From a checkpoint of a small transformer trained on Wikipedia.
Size: 18 layers, width 256, 4 heads of 64 (2 for keys and values), MLP 1024 ReLU, vocabulary 8192, 17.2M parameters.
Architecture: RMSNorm before each block, no biases in attention or MLP, untied embeddings.
Training: a variant of Adam for these matrices, 700M tokens.
MLP neurons of a small language model. Each row is named by its layer, matrix (up: input weights; down: output weights) and neuron, and shows model dimensions 96-191. Each number is 500 + 50 x the weight over its row's rms, rounded and kept within 0 to 999. Numbers have three digits each.
After each neuron's rows, "fires after" lists the tokens most often just before its 100 highest values on Wikipedia text that the model never trained on; "fires in" lists the words (lower case) most often at its 100 highest values on Wikipedia text that the model never trained on.

L2.up77:536520403564504414497453391517537462496579403520422527436533505453481464481494536454563479500504562589594501487521438509499534453547534464405553535584556435526610486463544535509550508500522414478525544569499532540403454560433496489493492493530571595551448502490449558569418425497478459423
L2.down77:418480479469505497447502543460526477499543369515522509548524471467503556522414464410416510444540623581479463460416533501526521448511391534474454397509459528456504450520544491501477462491475425320478444438423544502504428337471489497580562493405540455472505489441460475523443438530472537421
fires after: ",", ".", " For", " May"
fires in: "including", "however", "13"

L11.up637:543432489448556470555498483431493451498598575477465448423551455374539586506460403521553480492527542514465479497482516504534538434541574491492350495530375544527536507571487546405607421549449473556509490512430483485516499522601551497472471500511449475390488435497513573515559509552471467447
L11.down637:548577459511526492413559551544519481416480501525490497509471465598314475515541497483472485517469494459473554568542485439437518559498524498433548474469555477459547496569500442522541453418465545413571525371425475521510481512532429521499493433459532474494559470447432509546497517483516533506
fires after: " |", "ş"
fires in: "1", "2", "chişinău"

L3.up297:463479453467480442476572390527522467486428514451512531554579467479470534539491482509552457512445522498543380538471467402531494560554500580531485471460522566532547478389406552494489458455507465499523499539489479557602424431503532592471505480511603509452474451448421574516595629590448535536
L3.down297:504463544489463410581447409524509443486519518460513473563477486493569539576498505538557518619583500499536517572519543462489440505556507511668493464538521499402557579561430347498478462478465521483566478499487527447499436504478526499531527566508582517452582482462488511532437541525516419542
fires after: ".", "\n\n", ",", ":"
fires in: "he", "typic"

L9.up9:509390400494425484544511516564461525525495457499423459532436546389523560500507490504495497518503527516559412537458550517501457516487530590353440596426468444549569508452487507527487487541516489480570506448474474427549451488430549479470522496473476550534470515493545499487491429482521485509
L9.down9:508442595546480501545427489519442524418585469402435515482467450492447510468476502532559533471518431468486567519451484491531520519488480398495505476524548516440515510536495462480465487449502509036540507474500425545467500497498509514511534460479544529409458539479528499534520514532564456560
fires after: ",", " in"
fires in: "which", "who", "what", "where"

L2.up586:449529433447505456499550472445528527458509503496510430481515460497492471543460476439504540492541571510514432489415532479548589560537460640465479553523564519548608499529518466525491520532531448563527593554547525499581430475494438483504411539469422487545478410462365483485553425570462512541
L2.down586:537559479431442460490486486443484514405480518469468495504581475453515473538422510395527476589622489449434489474307460512544512497492471559508553501490443514534493440504538509531527567521533465376496516504532604483611502473494494523602418491473456450533471526447452545542582460445500517550
fires after: "|", "-", ",", "=", ":", " |"
fires in: "2025", "2024", "2002", "2006", "2009"

L9.up153:488468518567510435547511474585473451537546504493593493433487443489465513477461528487467512568503441621495478511517577472509478512473506501492477547574508432532431551469481502459510484372498508585496505494435506478439522517558551534445535481498492511441495468548474541417365471523528494483
L9.down153:438446460393487446511482598550464562499457450396451599455456535471458482511410497484479475503546573550515454544486501518594543522457513513537648533480550601531504484423487544521496462585486420389506511500506483494499518628518460556429456517537491526468519505451512437502502427494496536516
fires after: " the", ".", ",", " The", "wh"
fires in: "there", "two", "end", "north", "that", "album"

L3.up787:458599567533520517528566485541395507462472501580513544508573522514421483436420443428598473482526518567540479513572533496514581503496536442457484489520487468580490557438322639511502506484458484586474559550404510464481479597488440557540527395490504490418490443525442507551480520520431590527
L3.down787:479433505493532535519420459401571534452534440527472481576534558474438506500435523445485527508504444624524472450576509482590460456450652509529464510502466533571442477478505454460628535586497469411542477536473597469517428536464435473497469517410531472466443473507595481488463513418510523447
fires after: " |"
fires in: "1", "code", "2", "v"

L3.up436:514466403433561510534493454506434429563480499428423437402482538523452560434521563568457520453496531528592506516485512476483497504429512476538554517462519572550556572505465535530550419571516477596547556536462446596484508531483485539551422486538492495497467449605517498535522444493419489507
L3.down436:428519478441437463458488476525432534526496513515536524552542475531518451486520444513500573506502436524445473455458576520463475474558527468546558450544480562463516557443486484446515513531500552455503445494533584452526433420430547492583502454506566495439560529576524438492472495469588582616
fires after: ".", "|", " Ad", "\n\n"
fires in: "she", "he", "sheet", "sheffield", "admission"

L3.up602:602432545472538524505478501609421520481348522414506447489500584467497521481449498482504539495516513538502374471394549488544528594521466500487471515497527460515611534486449487508491453551538532420380526554417533491555465466469468417490501459573540562534552489517551464503503500556494445567
L3.down602:564462567422583423513467664470420496476483503475525497560478488556495494524431491498448543475484535471462483499467555549519528495485370480539590496440468487537533539543529450503504463562514541407480538522403554575554487427384532467511515460529606498426497451581611495508540556502529315525
fires after: "."
fires in: "he"

L2.up868:486520514552473530518499445520478486526539527554519430432502531485421560452457518449471453601498545519548438477479592522429551563490472475520475492495464437546447467599463521530549566440572527551443544587426584513543536550444532534519522398511492500484456482525425468405575509510459602488
L2.down868:509522486477511504535482456521536590500508546438529427481426448517484535483484522427494500534472520471496561562575519559402531483502411497582636526553476429480473415472559462496549500464557542354480578560494526428451545424462540526477607545457524473492453497444485513465505476429497428490
fires after: " |", ",", " in", " States", " the", " of"
fires in: "eng", "france", "italy", "army", "finland"

L7.up569:506464448501523508462540479521495411429490470479531467444468481500521485485446510541399517454510436530623519552501580513496510569522422514480542525536389541504646615533553522502531538510497514490422514561407488527471458594505499548523508423475531447440584509421462495548415465523579553423
L7.down569:478589532411497499447390553463556508543540532419456448518538454563499456519518530533427487542551560530505437482534474473483521583515531438505412531578500561497489415512470487494509548498410490347533468589500475497433537454601412451457349441497519438637483622553514508486522462535462469490
fires after: "=", " (", " Wi", " Hi", " h"
fires in: "born", "during", "early", "about", "on", "hindi"